config.toml
n_head = 7
head_dim = 64
positions = "rope"
bias = "none"
parallel_block = false
init_std_up = 0.0198
init_std_down = 0.0
optimizer = "muon_variant"
lr_head = 0.0102
schedule = "wsd"
doc_mask = true
steps = 3689
MLP neurons of a small language model. Each row is named by its layer, matrix (gate and up: input weights) and neuron, and shows model dimensions 346-441. Each number is 128 + 24 x the weight over its row's rms, rounded and kept within 0 to 255. A neuron's up and down rows have the sign that makes its largest values positive.
A block is one neuron, or neurons of one layer that tend to fire together. After each block is what it responds to, as a language model described it from the Wikipedia text at the highest values.

L3.gate813 [133 123 106 153 150 127  98 130  97 138 119 157 134 163 118 151 101 130 137 123 165 117 194 130 111  72 138 166 114 138 117 141 163 123 124  77 140 138 139  75 110 172 134 148 146 118 137 102 135 104 144 150 126 149 118 156 174 120 134 163 150 133  84 121 129 104 122 151  83 136  97  97 113 138 106  76  82 156 165 114 125  89 112 120 134 143 132 112 133 148 132 140 135 135 151 118]
L3.up813 [109 170  83 115 136 128 112  88 108 158 124 151 103 194 136 152 156 108 148 129 142 120 150 123 100  68 124 125  93 110 133 207 147 130 128  95 105 115 129 140 131 160 129 115 141 121 143 102 152  92  92 163 106 109 119 146 116 120  94 123 114 115 123 127 142  82 151 164 117 140 115 114 123 106 121 150 161 110 111  92 112 114 140 152 174  97 128 119 155 164 167 111 156 114  92 100]
Responds to: Opening fragment of long words

L2.gate14 [123 138 112 119 158 144 122 133 108 136 106 173 124 129 121 136 148 166 132 112 126 122 107  90 112 117 131 128 112 115 128  97 119 125  96 176 131  57 159  66 138 103 136 117  92 137 125 170 119 114 138 117 148 144 102 109 144 119 139 139 120 156 147 151 107 113  79  91 133 100 152 154  99 129 205  98  73 168 150 129 127 138 148 162 102 169 117 140  92 109 108  84 109  98 167 147]
L2.up14 [112 143 133 142 122 166  69 137 127 109 125 163 153 155 107  99 120 135 157 131 113 194 106 133 121 109 124 128 140 130 138 132 114 100 136 146 142 117 146 107 114 102 171  97  92 121 149 140 123 131 150 154 140 126 118 113 143 149 170  81 139  96 162  79 109 142 108 146 137  81 108 133  97 130 148 132 126 118 145 128 135 139 136 129 114 173  98 114 112 124 146 126 149 127 123 129]
L2.gate88 [128 158 120  91 134 127 110 137 118 143 143  93 116 152 169 143  96 130 109 118 124  92 121 113 129 114 120 119 164 150  98 133  78 145  94 143 124 128 133  83 137 110 134  84  92 188 147 151 113 155  95 157 122 131 103 112 134  72  71 108 107 120  61 138 123 102  96 115 115 101 131 136 112 131 113 124 109 174 148 132 137 160 122 106 109 157  93 102 140 131 127  67 163 150 155 139]
L2.up88 [113 112 146 119 137 173 148  94  74 125  74 189 148 138 126 141 112 103 115 169 139  83 148 150 151 133 124 133 157 119 115  92  91 135 133 111 112 116 134 111 142 109 125 104  94 124 141 166 140  85 143 136 110 155 104 125  96 105 116 121 126 160 107  99 107  94  95 110 134  84 127 131  85 123 137 148 119 169  97 123  89 117 124 131  93 132  86 142 111 158 136  80 141 146 113 100]
L2.gate177 [ 96 120 135 146 123  72 151 130 164  97 101 145 132 150 136 120  92 107 100 118 169 175 108 133 104 104 107 109 156 135 143 122 147 146 129 136 146 145  82 175 143  69 124 135 117 126 114 140 132 179 156 126 160 131 127 116 142 121 124  87 160 125  84 150 125  88 126 174 135 101 156 124 121 117 118 113 112 115 131 152 110 139  96 133 140 135 119 112  85 135 112 137 162 130 116 118]
L2.up177 [130  97 145 108 146 142 115 162 136  94 144 107 179 160 172 147 114 123 133 128 163 148 124  98 103  99 148 168 126 106 159 123 136 127 164 140 106 117 139 174 123 106 127 119 102 116  70 122 174 126 119 125 150 109 128 150 120 127  99 122 166 123 105 152 113 112 146 129 156  97 150 158  91 175 125  89 133 132  99 111 112 118 164 150 105 149 131  78  91 111 116 136  88 165  86 183]
L2.gate392 [103  94 148 158 119 165 116 132 126 122 141 141 130  97 132 152 158 134 125 117 151 112  88 125  82  96 142 142 129 160 119 145 136 115 154 129 147 133 119 109 140 132  93 137 116 170 133 145 134 155 175 124 132 133 116 152 118 159 131 159 129 129 121 166 153 124 108 123 137 124 157 114 172  77 128  97 110  64 147 159 110 131 107 140 121 126 134 131 100 110 108 118  69 127 116 146]
L2.up392 [120  53 139 134 116 115 154 135 122  93 149 178 104 107 148 134 123  93 144 128 120 110 127 134  56  87 112 170 155 141 102 134 171 122 118 126 139 151 114 141 135 160 144 141 116 139 100 160 130 102 134 134 159 142 105  86 137 140 123  99 146 134 125 153 123 142 137 108 112 126 114 148 114  81 143 136 120 115 156 137 130 132 147 149 128 121 134 106  76 126 119 174 138 115 139 127]
L2.gate454 [131 111 114 154 124 111 145 120 115 128 146 127  96 114 109 136 120 177 104 149 141 119 100 124 172  92 149 127 155 123 133 136 117 123 106 133 124 143 151 127 149 164  82 131 124 141  92 119  94  94 155 120 140 119  99 115 108  93 123 102 116 119 131 101 135 105 117  90 143 138 106 132 132 117 144 138 141 151 154 156  87 144 141 127 118 108  97 118  97 109 133 123 152 144 132 115]
L2.up454 [145 118 135 145 109 126 133 112 166 113 151 117  94 133  58 138  83 124 115 135 124 141 157 123 173 100 123  57 135 103 162 135 122 120 127 111 127 132 117  96 155 147  91 134  68 149 117 126 117 128 151 107 120 148 181 157 134 110 107 136 117 139 122  73 142 127 134 144 121 150 148 108 101 108 136 112  96 164 152 147 102 153 157 107 144 101  83 129 107 128 144 170 152 119 138 149]
L2.gate514 [143 150 135 107 135 156 137 124  94 154  99 131 134 144 139 136 118 104 159 169  95 143 144 149 123 120 129 112 124 189  93 128 133 100 126 144 101 110 143 130 133 125 153 125  96 166  94 152  82 101 151 137 123 143 142 100 101  97 158 104  93 149  87 156 100 109 109 124  93 131 126 172 131 126 139 140 128 138 143 111 140 137 122 138 122 128 127  87  67  94 141 122 161 125 122 114]
L2.up514 [158 137 132 130 154 141 110 113 130 158 113 118 102 168 150 136 121 107 156 135  84 122 145 113 117 106 132 142 149 140  96  56 164 136 142 141  73  79 104 158 144 122 123 117 106 150  81 162 115 125 130  99 122 137 104  72 146 106 123 111 108 134  93 114 105 119  95  97 125 119 129 183 144 106 139 150 133 153 125 129 106 112 113 134 110 110 111 115  96 150 112 123 165 165 125 111]
L2.gate517 [135 109 135  91 171 102 112 136 124 152 139 147 125 145 166 143 116 101 114  85 151 102  88 156 111 108 118 137  86 120 112  96 112  68 133 114 126 113 148  94 153 100 107  92 172  92 162 174 176 138 171 128 127 170 141  53 126 164 104 126 120 155 119 126 100 118 112  86 102 105 155 124 115 108 185 164 118 121 147 111 120 129 120 176 145 137 138 131 109 135 147 130 159 161 121  90]
L2.up517 [133 163 141 113 146 100 158 120 188 136 135 121 168 126 155  95 118 148 123 152 136  80 120 118 112 162 150 118  95 118 157 125 129 107 120 120  89 120 120 116 121  97 106 131 148 138 133 152 154 126 114 117 106 132  96 119 165 169  65 131 112 136 121  87 117 145 117 103 107 156 171 138 127 109 166 112 123 102 184 132  83 156  86 129 143 153 127 130 149 108 152 145 150 181 119 139]
L2.gate550 [ 82 114 106 117 144 147  93 167 136 106 125 176 122 138 129 160 121 145 115 129 103 146 140 183 125 127 119 157 193 130 117 181  98 151 115 125 105 126 122 130 125 139 128 122 123 132 150 162 108 102 136 128  97  92 121 121 144 109 149  95 115 131 128 175 104 121 134 116 134 119 128 106 120 124 101 145 143 102 118  88 126 102 113 135 175 113  92 153 104  96 172 140 136 125 149 126]
L2.up550 [112 125 123 135  84 139 162 129 140 111 113 118 128 141  93 146 125 159 135  86 132 121 133 134  65  93 136 135 131 115 101 132 114 115  74  97 148 104 130 117 101 147 150 118 123 134 170 167 108 139 144 113 166 145 119 100  97 126 118 179 143 115 143 116  91 157  98 166 144 125  88 146 137 130 115 108  94 173 140 141 125 141 153 158  80 147 148 133 104 164 173 103 122 165  82 157]
Responds to: Currency sign before amounts

L2.gate5 [120 190 103 118 148 127 188 109 179 101 165 111 146 139 189 119 116 128 105 116 144 102  82 136 114 142 105  97 110 120 115 128 125  98 175 171  97 108 159 136  84 154  99 140 112 168 155 129 111 105 102 164 144 114 166 110 130 134 129 145 133 154  95  71 174 117 143 103 101 132 156  83 119 148 177 105  77  85 155 131 101 134 155 114 143 143 122  94 147 101 165 126 132 113 159 120]
L2.up5 [174 127  79 112 119 120 141 121 143 126  99  86 151 147 134 137 144 122 140 121 132 109 125 104 119  97 109 126 123 149 111 126 131  70 169 164 116  91 177 119 106 150 145  94 119 181 134 111 125 109 133 111 139 135 136 144  85 158 131 129 118 139 152 136 163 124 157  74 140 104 165 128 120 144 129 143 127 128 119  87 137 124 149 142 108 107 110 113 111 105 173  99 166 152 142 108]
L2.gate140 [ 90 168 100 150 129 170 172 120 137 117 154 109 129 110 146 123 143 159 135 128 138 107 134 119 127 106 165 103 150 176 113 186 101 142 114 136  81 163 163 129 105 165 166 104 129 127 124 109 136  94  79 137 119 150 124 137 157  82 159 144  71 109 127 165 130 139 104 154 133 162 148 123 140 131 135 154 130 131  77 117 160 134 115 129 147 153 124 127 120 129 130 139 146 121 170 116]
L2.up140 [112 112 119 133 113 159 112 125 110 144 117  99 176 139 153 102 146  76 148 147 124 124 159 129 123 144 117 132 138 116 142 132  95  99 107  62 104 171 146 116  87 136 117  71  99 154 178  95 143 123 107 153 156 133 128 155 101 152 122 131  97 103 159 159 130 161 146 117 161 137 128 114 111 111 114  97 149 149 139 134 100 125 137 148  91 183 130 157 112  87 115 103 146 157 109 139]
L2.gate285 [136 125  91 116 101 105 126 109  78 106 186 143 144 115 119 125 111 130  94 116 104  94 102 188 137 125 171 139 133 175  89 104  89 126 111 128 129 104 152 107 138 138 140  76 129 122 117 126 113 109 153  97 113 144 165 138 100  80 161  96 106 131 112 155 144 121 121 155 109 131  92 136 120 140 119 132 115 136  90 132 143 163  93 114 111 135 117 108 164 114 107 138 147 108 172 167]
L2.up285 [156 118 131 102 154 128  80 104 163 143 155 109 138 125 163 101 126 109  79 133  90  99 122  83 117 120 162 124 116 158  93  88 141 133 116 138  91 122 117 129 153 178 138  75 101 134 118 161 146 136 127 137 153 107 119 114 154 130  97 121 111  87 147 112 159 110 102 126  93 124 143 160 153 140 145 110 109 142 142 100 115  96 110  97 136 126 136 121  90 137 121 177 118  67 113 157]
L2.gate363 [132 159 139 175 109 131 141 129 164 129 127 139 175 133 125 136 111 129 157 141 126 145 155 134 102  99 117 134 119 110 132 125 110 137 123 130 138 175 112 159 131 106 148 133 149 138 129 131 159 129 127 164 168 112 127  87  61 129  85 109 135 100 163 115 135 147 113 126 142 136 106 162  97 130 107 134 121  71 136 125 121 120  92 122 139 133 165 139 161 117  93  94 124 100 130 121]
L2.up363 [119 151 118  81 119 144 115 147 154 164 169 127 107 151 115 170 111 145 122 103 179 144 143 175 134 131 140 164  83 148 140 122  88 186 130 138 102  82 138 158 160 212 132  96 103 135 129 143 127 123 129 131  85 159 149 125 182  86 116 137 126 136  93 119 171 143  88 176 119 125 149 121 142 157 136 143 150 126 130 153 121 102 147 113  87 151 112 108 159 105 135 129 170 147 120 139]
L2.gate541 [131 116 122 114 139 128 164 123 135 157 130 127 119 158 113 128 110  95 177 120  80  95 120 134  99 108  96 131 110  88  83 156 113 158 109 141  67 107 126 111 128 128 108 158 151 130 129 110 167 170 135  94 130  90 104 118 148 111 119 156 130 134 102 114 135 140 135 145 172 108 159 137 121 133 112 114  75 140 116  94 118 121  99 119 175 128  86 104 119 103 133 112 133 131 135 133]
L2.up541 [138 132 130 108 145  97 151 120 135 124 132 118 130 135 121 141  92  79 161  93 116 118 125 115 122  78 109 152 128 108  75 155 132 154 139 132  73 122 127 114 127 126 121 172 147 153 146  90 167 130 122  92 137  91 108 137 119  80 118 171 133 112  88 118 132 168 156 151 141 100 145 115 132 122 156 116  84 169 113 112 131 134  94 124 141 120  72 119  76 111 115 120 120 142 127 139]
L2.gate661 [119 104 120 127 110 151 120  83 165 141 168 134 141 126 114 121 145 137 122 152 133 136 130 152 127 121 134 166 135 100 135 179 121 149 107  87 139 132 120 195 138 167 127 149 129 119 139 136 132 116 127 118 118 114 101 124 120 129 159 117  93 110 160 104 114 116 116 117 157 113 175 125 120 119 136 144 127 125 150 168 138 142 177 142 151 147 146 119 172 126 150 143 104 132 135 124]
L2.up661 [119  69 126 137 110 137 103 143 110 142 136 130 162 130  81 110 127 104 121 150 127 122 134 150 133  90 109 176 112 126 144 125 161 119 103  62 122 133 129 189 129 161 133 165 124 116 161 103 124 146 144  90 133 132 116 129 144 127 151 116 100 142 117 107 133 128 116  93 163 147 163 140 145 146 150 168 154 120 143 134 133 138 193 120 148 152 130 113 118 134 104 134 101 141 170  98]
L2.gate721 [153 130 105 140  91 181 117 132 147 133 161 138 159 138 117 131 143 102 121 161 138 123 150  91 142 108 119 166 110 122 130 138 130  96 132 136 154  83 168 127 153 145 113 134 112 115 109 142 177 130  97 162 143 108 164  79 120  97 102 111 163  99 155 143 129  73 143  91 127 139 107 116 138 131 123 161 162 103 159 106 124  92 127 125 133 111 141  72 148 169  63  93 147 116 145 153]
L2.up721 [120 121 123 155  93 172 129 113 132 132 109 135 145 126 109 133 132 130 137 143 135 138 145  77 126 135 124 179 129 115 100 135 141 103 165 146 147  87 166 126 148  99 129 149 147 169 156 118 149 156  91 151 120 128 132 105 160 142 106 147 137 113 138 164 151 111 128  94 114 124 137 129 155 114 127 103 129 103 121 115 126 153 129  96 138 132 170  96  93 144 100 127 117 102 121 135]
L2.gate822 [138 174 110 139 140 110 127 100 152 119 170 167 154 142 114  94 112 112 151 110 150 128 123 124 102 116 152 152  82 132 101 109 131 150 137 167  96 123 139 142 152 125 173 146  86 165 187 132 125 104 103 115 162 144 134  89 112 161 127 118 107  90 129 127  88 157 132 111 165 114 126 145  98  91 128 119 131 124  88 149 145 128 150  86 154  88  96 146 154 146 137 163  89  83 126 129]
L2.up822 [130 135 120 133 142  90 107 122 159 125 182 138 165 119 144 103 107 148 124 135 143 148 145 119  92 114 133 167 108 142 126 146  86 131 137 163 106 113 100 129 118 120 138 147 108 129 178 115 111 131  87 106 136 129 145 137 126 150 112 115 130 150 114 188 120 140 171 134 153 164 120 173 113 139 120 109 170 148 108 146 117 122 140 105 129 100 150 165 160 141 128 158 134 149 164 136]
Responds to: Word-initial fragments, often names